config.yaml
head_dim: 32
vocab_size: 6738
hidden_act: "gelu"
norm: "layernorm"
positions: "learned"
beta1: 0.95
lr_head: 0.00549
max_seq_len: 256
doc_mask: true
max_steps: 10581
MLP neurons of a small language model. Each row is named by its layer, matrix (up: input weights) and neuron, and shows model dimensions 128-223. Each number is 128 + 24 x the weight over its row's rms, rounded and kept within 0 to 255. Numbers have three digits each.
A block is one neuron, or neurons of one layer that tend to fire together. After each block is what it responds to, as a language model described it from the Wikipedia text at the highest values.

L2.up262:166149153122123108131135103123137134120144131128131118125152147114098168156116134104104081103142125103124109135140121134170122095157105125114164126094133144105151110142123133148126137098137112152142131177094099137119151167120118169085118134127152111080097074109234138113160168119124142097
L2.up363:214127116138145110141102129100118118132161122139147128126100153160136129142104124111094129130171131125126133093096148126144130115143127139121134155135108170139136128099082118125129121115147197110095116126156178101107129113144129139108091085117125095109121160129129140145124199160118140127
L2.up624:168143107160155087159126122142126125121133127162110101114149138118148169119107125108143159118168104099115119129117108117088121128122092094096108118123142151098134142158134168128139141126125135122132134126121168125130201130136138167055084098144141083101135164134159140123108121115116107116
L2.up676:105089189172134085120137109148082146126130104115127143081117096145102135108112154115160147168139089112123160102122108148135133118114071104104098158118153221136129120115070135110130139115154104156105123142121133096109153116125100134150105112134144116138161134102146131131121124116152127134
L2.up836:115135108162143131098115139157085144127163127150112121113086119119148097121116100108130123136121116092098129130118144113139145117144084076114115131117144185144141130083105148082125116132151131121127133166106193118135174059112108134132051131113143139141144197162140111108139128098098180101
L2.up1094:128124159175133151139126129136161138142159123171118118098121138124132126104125131105120141118174126131121127084114134128160138141164063119105139115107152207124153116137041156108147122130135136146136141135110151088129134153154137151121045102125140135124090168106148120147138128114115148137
L2.up1220:137097116127119144121110093124104170130176143122118149106158110136131126116114120104119141125154090103097110148116172116150147142133070131104106123210154140105138158121131150159165130095142118132171126121130115121165141109133129125107095117163154124152124129099149156133164174154124127103
L2.up1279:135130093140122151114097144115101166118152170164139097117149103136108124123111122134077167112183116129103143118102161139118073100142096124078131110164128141110166139120127129132126098136096121151134141112121113136127132137143149103083152112128139110128148142076138159133115185143088122105
Description: Verb-completing word pieces

L6.up25:111149162137147128129130125139131135116107080121139158118147112121137137134176124138107130133155127105147101131127139139124151100121109120116117140165091098098143137115114151132127132115083132153131132135162150084162129171133103127093132131096066147143111125134143155133120134118147159081
L6.up367:091165143159170111139120155137092128065117088105130164094133162145151128115153142144181105139133136143116118149085103141123091080112103138119102134106132144107177168132121126134119153121105120148120140138106126087184131102139131166135141143075124159122157103107172136140157127167161131128
L6.up405:142124097149094134137126085117170133128098130147111115119116116109117137170161145143168148119131152110120133175084105161114119118104109141095112141131098124134124120128121122091115123132131141109168141114118121115137154099140111113065145126116126127114114144094117162150162133146079191137
L6.up572:143142146117115100144143125132167084156096110132152131186133157134150137139161170161162093144106118112146133134100095170132111136097113111140152161147098101103134123103139127129122097135128110132158135088119104124161138167107113123130141106119072139125194125146131155138133131119134143118
L6.up892:104120111130124139105130127151114136089086068131122107140164138121106144102135119150132142143157101103147099143089162141111130121138138110121116150171110155118156149094118135180175158121103130191148141119126117096110154133164116145141159141115138103082147147125138134146121154143137107144
L6.up914:146123136149112138102088137138131116107113119159115123115072146091117136088157153141142130131142145110121115136088170127155162131157113140094152160144122125143129090096073139154129096110106115106186140165125114096130149119132148095126160118141091113135133148147151171094177116143164145112
L6.up1037:165124170135156122126145149139096111087103111137194132138121162123145139180122133141121113145148129132095116107126101130152090123100085143106116182121130140115157141119122129137145107109116108139118115109151148124140135164161098090122106092112101147141133175115132144146093172156125153077
L6.up1149:131101116140103101110124109110108112118135112155131155121113132147124131148121177138144124104162176145105122158081137154124172078105085134120133143128105111097168140144145129116121153110072123117138141142143138135156116119140112117160079125185100153137106147164131142107108127147180133114
Description: Second letter after capital

L6.up81:114184135134154082146094152135138104075143103140151142161127130122097086144129118141134133155112160132082121145113099138146121148142172149089138128080129115125140165130144113129127093175137150091123118113119187122145159148152144115123095122152156147114107089144135168131080155157138095099
L6.up290:133112115130130112099115123163119159089133118170152157170138090129099132112123157151102141134119138146147101105084140145132105101145113099124141115126123132125128142155136130130118110143125122120092153147108168150132133138119118147129072106133133181140156160145134125154094153106137158103
L6.up688:164149113139152121131137142075126128157095097097137138139123156170101134179146115144162081130128143138131096147118056137120102108136110097133152168127118119143117175103124149119146136102122144111190128086075137155114173141116109159076127136119078135160108127174172155117132134154122120119
L6.up862:109164081125130117143139147100159085117122105101134151171151144130104137119152140184130141138097140156084114115077142126151117118111150143101170142133136118139115127123142138124132092140090171101143149126117143131161162170136138094144143104132122143124124178112137120187155140166081152134
L6.up942:149106168156149083125083154149092153120109090163120116142183108124127118078102121125135139140132137129106147135110117142109135067149129096113109128073121132132135185127119136169123147147122138135090128141113127158132145134130136130124126158128138138105093088129159164111092168110132140105
L6.up943:126143110143129136132108142120124087115140072126120165135114104110074148134086169180157163153123138119131142118100079168127165118120161090098177158112154122119122140105155152131131074149123149090101140088101137166119153145105149117135110130160106153112120104092152160131102114136127127121
L6.up1113:102093117155141109123105169093183106151101129071161104176168138125152140118158133165133179114131159134081164133102158095163105080143169117059134120106152119144134111122091135132118091136129172117166132147136155167138129135103155120127143132117154099103071140153144149143101135120118122111
L6.up1223:115137133100141102127131135073104091134138109095141152162106155148130166135145137147148098143124155164111120117118134154127117116125179109108157157119098132151135139105135141152085128159140141080138140111118166143137193130132127117117093109147076133127100136172146127141181166074121151087
Description: Prefixes un- and re-, plus not

L6.up389:141117175155122125104133147106100165121136150119149148150137121150132175145141169124129141120159133138058147075122140148172113125174129101128177109139101125125120147149140144145112107138107122122127113097172186085125143120140105151098127109135119089116081145126135150168119155113098151114
L6.up462:150123112177127076173130093107125136126121125147162098159155098149143118109135145141109139157142143171105122143119097129105133103111108102122137113096097102086097154117130129110119078143121136065123137105128141122166146169146150084097117098126125125092105123127121168151088153114117116115
L6.up574:140133158175129082141121199098158145138095139143146158089132111125109160076111149135137111118116163108105152144086145154181147103102127094134152143108081115110149117129108146137153153142103125146145129150113119129120100169106087155109106102120142150099092137137120140153124163133137138130
L6.up588:150159138170142123175153129113130151128082160139121115107130101120121156146150139131124118141150132115117144131119118162084106110127126125102126141117134126081154146093096163122084103159110137109108125136120160139111183152121097107098126131116133113115113131105144147169159130113091135144
L6.up648:127141097131113086139125114078111152126083102189112143125138072115092133093117153152102145116124129141145152157095134154102122104158124120119130138147114113136110165127064147088120101136127146070143125122139148163149134155134115105106137120093146146114151164146138146172114093145111162164
L6.up1120:149124097179155082113090179132164142142141122170140143155132100140111128113134159094097139097150115121159173117092118142121127126111164117132122111137100124163116150117149148158129068110113127127147142099147136158110124130159113155132135124137116166097146120095132190130115111106116146150
L6.up1140:162111160173137147140150096129135136126123118154119115119095164113122138102135177127145109100169098146107120091112113145141130131108146099108115126106119149136138090133075153131115127136128147153126149152140170127139151177100119141132098135116106131106164140116154136190163135102136151127
L6.up1221:104119112145109104159124132111185166128085135166095141102110102141143163116144142105119136116171143152089148093108137154155165078116114095115130082131115109110119137088128173133102115111098113086149165147122150117146117128114122138129158096149145121100132149095158167153099117140124107139
Description: Wiki headings and table headers

L3.up783:148128120121086082122144145088165143123107140133125125134115110124101128072154133142113117152140150113144104139123138131122144139123087063127152143155128132083140127135146235136143144111108158151169121098091159120118155101122150141132176116127113117151090082148192123127099131141088130073
Description: End of list sections

L2.up160:130122122091093137124141170127126108123107133137138135142108149154110142095151115141110096149163125113153085115139135122128102107109140098114104142134097115113141134141167165160154130110104165168150106115095122169178169145112124145099161121151123142117119078129179130141103154147103121155
L2.up273:151105147152172113161146148115129082110119118105157141151131132124130158115139121125133124145157139110161095143123134155132134101179140112076145162130144159159135119139106121147120146143125142124118123118106131147192138137159093139114150081159115135112086107132159156183185176117124134094
L2.up468:105140190170180125126144136128097107157079111113150138155129141157132135121143147153168135144145146110111104121130126154151113135125115093121124155096141121145147101130083128164118107170129145136131110085131130159164149168129134150121134116154074100144115113148149114149132194101119083094
L2.up502:151153122087151088143133173137153139097148142171141141159074145133125096081143148130098142098150133139179077219130158128143110088154098122134107102146119128131138161125149202144148129116089133131138116117138116132119124116123143122136093123133136124098129154090171133145107124139128161159
L2.up549:153155117121127082135126127109105104141112123129179155123115116168097131134128133138136099133154119132109085130136134144187144135139142090120116150130088113145137152153139136154133128089114177146125103109105133154157155170154090173113149129186107111135103109121175142157142143123147109119
L2.up565:146145118088083094148119123093137130143101149125158135128149155142101143119124110165098133100135141160147081158114111079142116117106096127126117138109142142127140151113113143136128156115081225123157112111101114090133171156128119122117134116100121143146135090128176140113089119147086123084
L2.up913:172178122102102093127154125091154104102115148154106148146135142145109099096109116129123115106160139131168065206138108115087125100113091129129122135126128138161138113107148138093161151114114125144132123145125147141149142103129129148130161119114137119113117086092204118118144122139111131150
L2.up1251:133196103120142110131147108126140116126136111094146149097132124155113126113119128163152095129159115116168093164120136114140115121118124062111115148116150122133140142153147193151185122148147136143100114157109128159142146147142102142105132121138113096124121090127186129135135191149107142137
Description: Conjunctions and block breaks

L3.up946:161149171148190122122120120120130119130165120115145140113092142137079123143111108089135164102134089121107125105138126130147126118088126120107150139077127159145123201142135136151123116135120112116120137128094146097121125086143168154141131104136118111097142140139160131139131120078170134096
Description: Media reception and credits terms

L2.up32:114156178154164111111121127117094117105102109130142124144089119162111140147194193145149134086157146106114113135112136134093092128117140092117170124154129156169143149155145182169147127130098094124113120135147139145123114145133155140107105118102107137109115118129203151130134142128153159104
L2.up38:131129115118144070142074090106102179137146148146111101144117134108092184185103139135156126173160132143121149156125112186104111130107126134130136158138102147152138136149118132155122124100130143110112149138144132136137128125111110152124096105112099124106128158122183155138149113124120135140
L2.up240:131167152108124108128127109096116114114088143131132114135102155148088122178117139143115122166154132132136109171103107131090097132088126098099147134155138183135143136094155141144110130118111136141114139142140128126124139151096142121127080129086088126156096106146155128129144113138126125100
L2.up486:139125103120129055133135086073127154106123160137107157093143167140113103175110141117100111103145120128116112197142104157073126131126128118120124168134088162138139127145120147087181126080117120098142117116138114134139105135149115150101132120104118125122119131108176136113136116152130143150
L2.up545:081122174126098092133130085116064146111129102142134122106131140149124133146117122130118126159143126107140131131121116146100083100104099129127152142142106136138141137089135134097115123121116153135114143113120132131109123075117154133123128110093107114178127092142131137084136124115140116113
L2.up569:156125156160130093112098139104082138102120116148161115158081141137132118131119169129094111096146158062125135122097149139138108094097077116122136186103086184174148150084144127137129142159128139127120113117093159129138100125125102159139101129113129101120098149152139144125148161153139141128
L2.up644:105114149166151065127118106104111139121135107153148126134091159128097133157126115109157114126181154084141095119119121124134080120087138115122183177145134179143130154093172159098137131128143110093095124138112145144095094066137147197122137132106074137134150108143146148138117124140148144090
L2.up1139:108135138132165109118076107105104148112169112166140110096138112128077152171107131114142145160164150137121131121124117168098089156085100108077144136115121152124126129130135163158105111118141128123106130139094139127104151106161124111113108120128106096101124140137168150133166140144141106114
Description: Sports infobox and table markup

L2.up92:191171142176124139153109158103167134121137114151097144099130125142093148115095131152114145102189109096138135153083172090144110138116091127132107169150149123183145145110112132176146138147082112082171135167140116126117088150123123159156139139104157070107110134062128112146127164139109116131
L2.up109:112103125121197111125126145090102167129139141108132156110158130157128156120107109081136074105155156105128107161145095157148127124138145055134126145148133135132128161130112163124148148102135149150124107122132171118140149117130114188147138123151107066138141149124162140081103137116128122109
L2.up162:158148142125130125144104158131156093117107132151125131043104111126136122099111123121141134105140095104170136145108123120157137113105107124129106157103149130195142162080136144101099068133088125101129139140076174099116142109108130142148093121138154153124125149122157114156117160137127151148
L2.up341:164149129112158115130137190129147168120127149114151132152101150154137117119112139123091097101132167127127121133133148108142103100166137085117129108150130138135158167102095118141131112148125165158149126167162159116136149121080147137138113121087149070145093140080155121141111136125097139116
L2.up396:110124105179155114169147141153117087115136116134125132135162084154137147093143150127137090072135134103115127152141115089114157102136145131123152117153150132158141162135146137133133109132127142126105132128123178113156109110101164161109104094142126107135124123121153146136116136112149098157
L2.up763:135124130068148137168118132136132118106078112135141135097147095179111168143119106143133093116149115104124099162144132112175140124130147092108113127101126117118157145144105150131132119098116172143130123129118142137161203159110092193129134116138111100145125110116185130112085166143115107134
L2.up792:123108121154179122121096103131121143153143142134143114123128133129099183161089142135164090142132062101093131139104143118160127164123103113122158163145125094103119147128108196137115126125126117163124139134088146130103139146136109141105128140147130102153083118138155149172177195124145124099
L2.up1162:122147097132144125149133167143143100121142115167128162066083112142122113128115108144121097080125123078121120140127167112156129151148159057113106114130101158161126153114088162094117131126134139094162111118094130122135137114110116165138147136125143114139127177143136124126115129115104144158
Description: Main verb after subject

L3.up558:147114190115099117137095143109119132079075128174178105126088093155100142178119145108095172124140147119127141116108138162125107117119128089124154162153094139150133123118158142149112134163118164117107121100162173124128133098101118149098112125132139129156115121134149157171106126130118124086
Description: Infobox list-item dashes

L3.up675:136126129131171103120101154149138146118152104183160112144089124129103164107144158118118148109156164099137110114079135126162151125118137125129178113105103122121123124163090134127110123126083118058131129105154183164107120132112154127134098107135136168119152164127125139118130127101159164107
Description: Capital initial letters

L2.up266:111146178116183110121100116150152175128138060142119117198077134118150166115131151125130095120119152128139109144047162134160112141122103121134146126133124099102119179120121120185102127185107122096128131108136162130119107124099144104123092134109115123127143149138138142149129168099121138077
L2.up372:102151155174107110133123109137148103142094084138117127116151116129112149093143103137153119137129084100141140112075103116121138161110130147124107177116122155144124118153094124120128169130147142102139146133133139119126150167094121127108088120116138119114159133107124110117121137116112161158
L2.up423:117117157141126123148127141093083103118128147161141135096116094131104128144105141152095141131164071125113147129122128156123099143150109104137097133097072147117165113111070144127164117107067139105141113125141143128131115141147140128124160097150129136149105124124125116149178140121124134119
L2.up479:144154157159122095147128122128122142151149124113165141135135102164103180121134127162145084112138097124155100155051113134148125141102117110140133176142137103075135142148160165130164147119120124135181114107165119143111122172128111146076120149101077119168137136116122142125137106127113126125
L2.up748:123162174160128111123177129119134122101123082121140143129115111147122185136170126178117100102134149118155109128102121108106122136103084137140096173176155147107136142120108118128134155139142115128147133130151114116127139204127120139090100131130075088158164143113138138170162120131159138101
L2.up1199:098152162148113089137143097134144145132098088146147133138102124161129113114155123183163098124127180122159130142110150152106122141115098126143119192101122130139140160145072115107151137168105126077106132075151142151121140173112134139072119129125092099114128166119125134165114146137150149107
L2.up1222:130135132185109079096112097140124165161141100156172137148138099151122145111138106128129106126184113124126126127069137116152128149128090136106088166107126130089129124129117143126134128127131113114172140096180119149072103157114126138102121129094090138147129157124102152123111144157129138096
L2.up1238:110112162142112141132125143151086130089132118175140117120090110176122124102152123122107138128165139101135128120114160188136102129147115113122122136103108158122124140116063132104131104150084120086140133106140158162132122103119141120144122088146107177144128146133135154128139159104146138116
Description: Capital-letter word fragments

L6.up285:142106081156143130109085132132135152122129116166151116134150108142156109112126165142126141125125130119105091112119136161163157144121168135091126125139121120101130125113119146129163131136157132108129151110112134108162143077149134211099156112128104102120106164102144122166110125139097149115
L6.up338:148080136174097131143137116091128105157152117145118130116129070134155153120154109133159163138118098113124135100122123194124140155164111085074124142105156194069137165141124160121125140108131162137101126113116119138114144099148114140106116110173154108143173139157140173111119105113180114064
L6.up606:158160084149131106137151104138118140110132131187127094143176116131115143102117103114141144120153132135133147124120123127159127104137141119093116132161140130101120161126122148109142164119129112148127124122149120107139143131139110172089115108153160089156120199108118141109120133131084150117
L6.up659:175105095152144136188125139118173120109078118127109123090161131128147101103147118114141140124150167121117149129122123146085130081191134112109170118177111149144131158139113147148160134104132140131107112112126115135145163119132153110116134109135170086119080114100156135105115120116101111127
L6.up687:183111120178130098105082129142167168144143121149123118174138103098164163089119118162128086132157144144185146131122127114164122124138146096122166107152144121137105124108140157083090130107097145139141125162146149158165152157126181140138137091145147104106116153062141183121127128129115121112
L6.up931:140058126140090139134132103109151131145101145149095150141105081157106144102113153105134135126140150115116145107115125146148140130136114107121161105141120116112140117126106151137104163139080137130141116171134109144127115160138118113110129098147159100137073123139145186131132110151107174133
L6.up1126:192095108132143148176144132139096106118128144136132099147137123199139140098114118162172137128138116095119115162125146156186143108081146113131118133098168141134148128142088141118159111127110193133149117111100127145114141160125150117131147073154150077142166127125144135112122177151137121070
L6.up1215:162120127174130131114167142137119151131135141106125105140173164130129182085119122113200141082141138103137119122113109110152119134142121063112140120165162117142122130136105207108118113144154122147128117149085170112142158129130142099098112112130126106097116170114132124105084152138169119125
Description: Transitive verb completions

L2.up246:178122120142143115181167088077141103135091141110160129120171117131117137109100131158124108110152100098161114120116176113114136084127134135133110143129129128155138138089136132111137142146093142134137112115115121121173139112119149140113142093115141108139106128088141131144102187154081134130
L2.up251:104164120161156128096131167134072095105120119176148142104118105140122118106146118124111105131147134103089118167147097134105113139153140092121120130106110155148141135169155168147162148096107138136136117122148145148146141108123119169086136126149136128132129125125125150115127104103145121173
L2.up274:121156147119168137163127103112107097102116117145187122100122095180071112154110157157149116130149117096141137174124157152149083171090125103134088146133123126180125166098115167134149127140095134111123140145112143135137130091113131148129126113129101090113142118094131137138132139132156140137
L2.up293:126119130137179089148148109148119150107085082171160118121138152123089145153126114104101125112161177083115128133117169103155116124115122074121158131145124120160163158114130136088111105166102162138154143139093147135111162143144127123132132122145137057090128168104141134115122169133162113136
L2.up519:107139125120142119146111077103108121116099090157166130125152129123098139135120135103168076133132137089150126157146179135130143130075133143122112166102122121164130159138097113133154146115071151117112125112110113097189115096162118143145131090105096135100117138110151145099094138149120153129
L2.up843:113089133111124084133123127121070106097139164144167133092105148151088147136117112141147154142170104118123115152123118150097130123091149083127126150167151208161137153118105169084117119110097123154120134147119147143079129078119117183123151124148091134100168147143133132134100112104160111124
L2.up1022:143106113156130096110133099147109136097121147106157122154105101116144129084144117135137135136160110097169146174102145143115100120091103107127069144152130125112139145128125179115135126155121163094124157125114173153125178109111122162120114131081087135105153162111161142128154164121157179144
L2.up1170:126110112131173099177129075089161162102085156154130138123168106115112117135084125110138106154140102127164152137109092136109164136115100090140149165150115110148124190083144138093117145106089179118125121106140157105123187119128152112090128111126151127156157152090127180138113116122146114138
Description: Article-start and table markup

L6.up2:128138153139181138155080129121179143128119088158109116140139095176104125089137143102127143127155152124100156137129134133159077131142131100133158140085118144146145129165079160118109101113091119126112142120126169143104134135140128121098089128117144127106137171145121136142112150121125114120
L6.up208:129126087147139146133119128144137158147098146115117126099113102125138134141133150157134111085118143098131138116137155108140136103137129139127167155124119116167152113132101155116086111115078106161128102123092161118107184146063117128132116130132102101167137144128180109153114187108115143108
L6.up705:157125144106148122168117143128159096117125093103123139103120101139075130114131135126113152150124103111154161153111150077083096115147119116145104195100137150146165089147144160168139112124081104112153114155146136128118133147147117114177148111098126115161193124101129120122123144137132156124
L6.up725:119138141120145101131148147118147117097120124165121128070138119170125159128098086126107122119142132103120123159108106093123123100135109094143096146096151116101155180100098124114085109166089154145154115111136153157138128105141144138104123119155152126127097103119142144142121152114131135127
L6.up795:155134100115126147137123099128127141133082116132129162147131085197085111134153155134146100137109168119127136129131133134131129116122174107131149114080099156106153143147130149142160129125138140134128103135110175140114159158081159100111155125122136148098124135179138143135134132072108176107
L6.up1050:177128090103151125154085149130137157086105090105119147126139104154144157079110083143111110128139154115129149147126099116122124078148186082149128158101130113155146128121089122123086110152105141117107122112142168126126130164119150137162152090164129140119122123124124143156146131088117144121
L6.up1132:132122140080141117178152134096117092128100147103132132153124127172103123072135110175087120136087108172122121165135134106124111081129108130127138171095149111120167130166090147127177101147123147106150107119134163156145128142152152094087170139107126140175161121105168149160137135109136161108
L6.up1268:124179089130185147113098151089154095106148137130115125068121103161061094139099107154143159142115163150090165163105123111110148138128114072139104131125104099119166107130162178155109101168116135122125107127119164136144172138102156116120102111174153141142177113148141129136082132132085143090
Description: Predicate opener after copula

L2.up173:118117128131124115147112135137119107094128139172114117063130087126102125157109118131163147172150103118114147136096123132109181161084088130089116168133141150123138133086155165116109082123127106109153143151112111142126119085139118125160152119152125152113149148135140141106113120133153119160
L2.up322:158142144158128126137102126142104155121100097143142108128101109136117163176105129161163138145180130100137136142096106157103120129141124125115148163111124128164144149103100144134127104168137124122148152103126139157112174124156099168153111122141092118123097164136145148137150130094148132145
L2.up492:113129135119129138095094113104112156091161132111120155170139123142115126150094115150122146153122158093128112164132110100111139151118136059089143117114139142094136152109153163139093090157139149135138113139121147128139155127121153135113113121140076112149155156145136137112149147104101122087
L2.up715:125147140101138092145105150122130127072122117171163126120156156109097109109095119108099140131137131140154115134101123104118192178104078096108139142138167170152145188110147154128138137150118152166122132176092201090107149100099130156120091119156124096143164178136138104118119120116107128104
L2.up793:089156147136155123188110158122099083091124126150100137074140063097112109113126113155139153141167151092114133109109130164152155146142138129113164116107108139110167161110128121099098083124086153068127127092115131089140127136144133104121132098170126154111125145090139151131113105132117143113
L2.up891:147184177133152159152076126116128106083161098162135123110102124115092141169098120142108136136138134119130132124107144087140141186151090115088153150104119163111147134113131140171098105147148133083112139160110157115108125162161105117165113102160122137136174156141157118132142127095113127110
L2.up1085:155133145124117122101116124153102104126138086093128122078094122093096163133154153118121127134118126079157143080088152130125152147119148132095106152134118160120164177103155141172118137132148139089147138149075126113150130136163133137140086144162117112124122162152135120149178122113125159119
L2.up1117:110127143088124160122110145116089127074143111167175125132092140101087104154098164121124100149135143130170120142099146134120147161132094081095153140145103193154119132079117116120152160145110153126119127138110189117126171129085111129125115123139083136129135156163120112138146111090105125106
Description: Word-initial fragments and brackets

L3.up506:197126093128115108137132156127124108116140129116138135162132112129133129111114101129113115117115081096138135123132134105109130117173140078106071152085146177064122148135086131102181163116154151162142129137100160117127199097130115191109129120107148121112169134128156127097116129090104152130
Description: Complement-taking predicates

L6.up376:130134076161104101112135122133098132108114143110150129119126147175105121089167089133155161144163148116160127175135136163148112148126109072119138140087129118129162168166122171133113102116134116101127110102084104136111127157106159085142120128148113148093140137130178123139095158131196137099
L6.up440:083112129123137087129136139169148100112080077120185125135134120114139121139129144114125110095162155146124081166126115144126164108138107122094141121124133105114154124130182119171125108126151137131135115146152151130122142116097188124100117105134165109103103144118141146150135171098132112111
L6.up493:167135157119113112108122162143101102116118109081147128127138103109144114096117122167091140151142139112151084115129116127123116131130119111125133178167132114131160094102115154120182091141073150119140124102120116131173118181127100097136142089158141123116130086139157120142163182143116105134
L6.up796:162130111138140150145140159150159124107111122097131169104166096124115186118121146132154157109169132098139151124136114151157159096144175134124110139164129151104129100140130156112139113122108151103102123095163140105143145160135139105103117088096119161122152122075147147146116157127087153089
L6.up960:081155119113086124144139134137138078095084076141085138118112159126140121140138135166118150179138141102155118150101171106103094119091132150122138136124115114139168139137116108109158107129120130091125149143113160107128112134149136065137143141123148136099112147116142119104092121152157115138
L6.up968:116125125153133131164149086133102099084115060072163133120118144138105120134140111141125150165154145141130135170135114147144103102108118119101131144118149126142189104113143147105110130154092124168119161122105154142149143109130163127087124092134159138116150152083169123173111162141132128146
L6.up971:139102114141122125144105126137179106116076114097133098173138084119139131143128065156134154144127158123140124140122120131135117109103144130085127153087149125140164093136140133108120100137108139096121154158127115169149141164111173088097160108131175122100146142070159186129113138145147120131
L6.up1086:122113098161117142117117117161126117074123113110125110141130131143095124124141086132098184153142140132129131161134155157125106160142107110077123191069146146176147142144134118111105112180121126132117121142086134153102106117117137105108158141109147135131114142118139133138109168115158129102
Description: Clause-joining conjunctions

L6.up228:157131097126144106112101075139143117122095112115110116105130100127123144100166120120118136118168091143149085155132095140149075181119152077128136112130153118188123151112137149138115110105101147083106105143145136132103123128092112091093126141111157136102125129146142177147142101136150142131
L6.up249:142140138140118075154143140107158141116112142133152124122163120123158142122124104136117139063156122145123145154099131184138153158124134069154110129147104120159136098083124136096100114148068181109120140094104127132146099111109136158103170108158111104115088104067144132180126115156129119088
L6.up300:154128103143123078103111145115132171133152108095094176128159183137139124089112119152145113110142089113186135154085097169135082101151087109136098123150096122124129121107135130116148106108108166102118098164110132145134118151161121134158157138099135133082138162110142151135138108129133157128
L6.up318:162157102095115064139105117124146109134091101121115147146177162126141123125126115154113130106128164116132133156070147159102135110130115125119106129111116129084173153138098138102137128105126193172108089173128121174103147152132141111120148128096149103109151110119142132108117122154133152097
L6.up709:142139109129110113152135139125138120125081114121146106125139060153069163104135124147154145102141148152092126104144120145158081100115124113132169119097125118141163157151136115061097094100099141105154123139138176156162151148126147114096156103133176135150130121092185162145083138162159166134
L6.up833:149153115167086104149120172135172141137098085140115121159122112156107157114115119125138129095146152069126154136097133133122115131112155113131150104076124110120143120077113177125142160165090110098129154137093157137095131118146162170123150131140163131086163144126150128153137128081113130132
L6.up890:117137112145145073154120125125094122068121074134132144119156123126100138128138170136130146128131128124123132176109159133109089146138124081136112134141137140179113132100169170123111167097145101126078140176107086147125122103139107140126139142091133094091080137117161116124157159145198100135
L6.up1039:135120116133140141116056153148127143123078130125146106164132130151140149159163120163132129155132127136116113125113110129055125121181120148089166131132112134183114127101165132119141093112130120097123131120117129128131139111137130102118123139103123097120095145149165142120141134180093156103
Description: Table header row boundaries

L3.up566:168152111163173085151161142117129125107127120161139126128151095142119122092145147179106117118143153074165111141129152131093149125108110107129130110201143120175121149087140182126152133136135105106107132155122136135140099129123118143138134120143148166119115135133173136153163155132155127122
Description: Defining copula after subject

L3.up116:125146112109143115148097143127149087115102115141115138076134066146168144097109148168156104119149123094161126154107086152156117124120099144137125134140121110142126121103140160108127083084118124104094131108066116107130134110118124154140107120140130128115117113088147125144159193137112141167
Description: Table separators and predictable continuations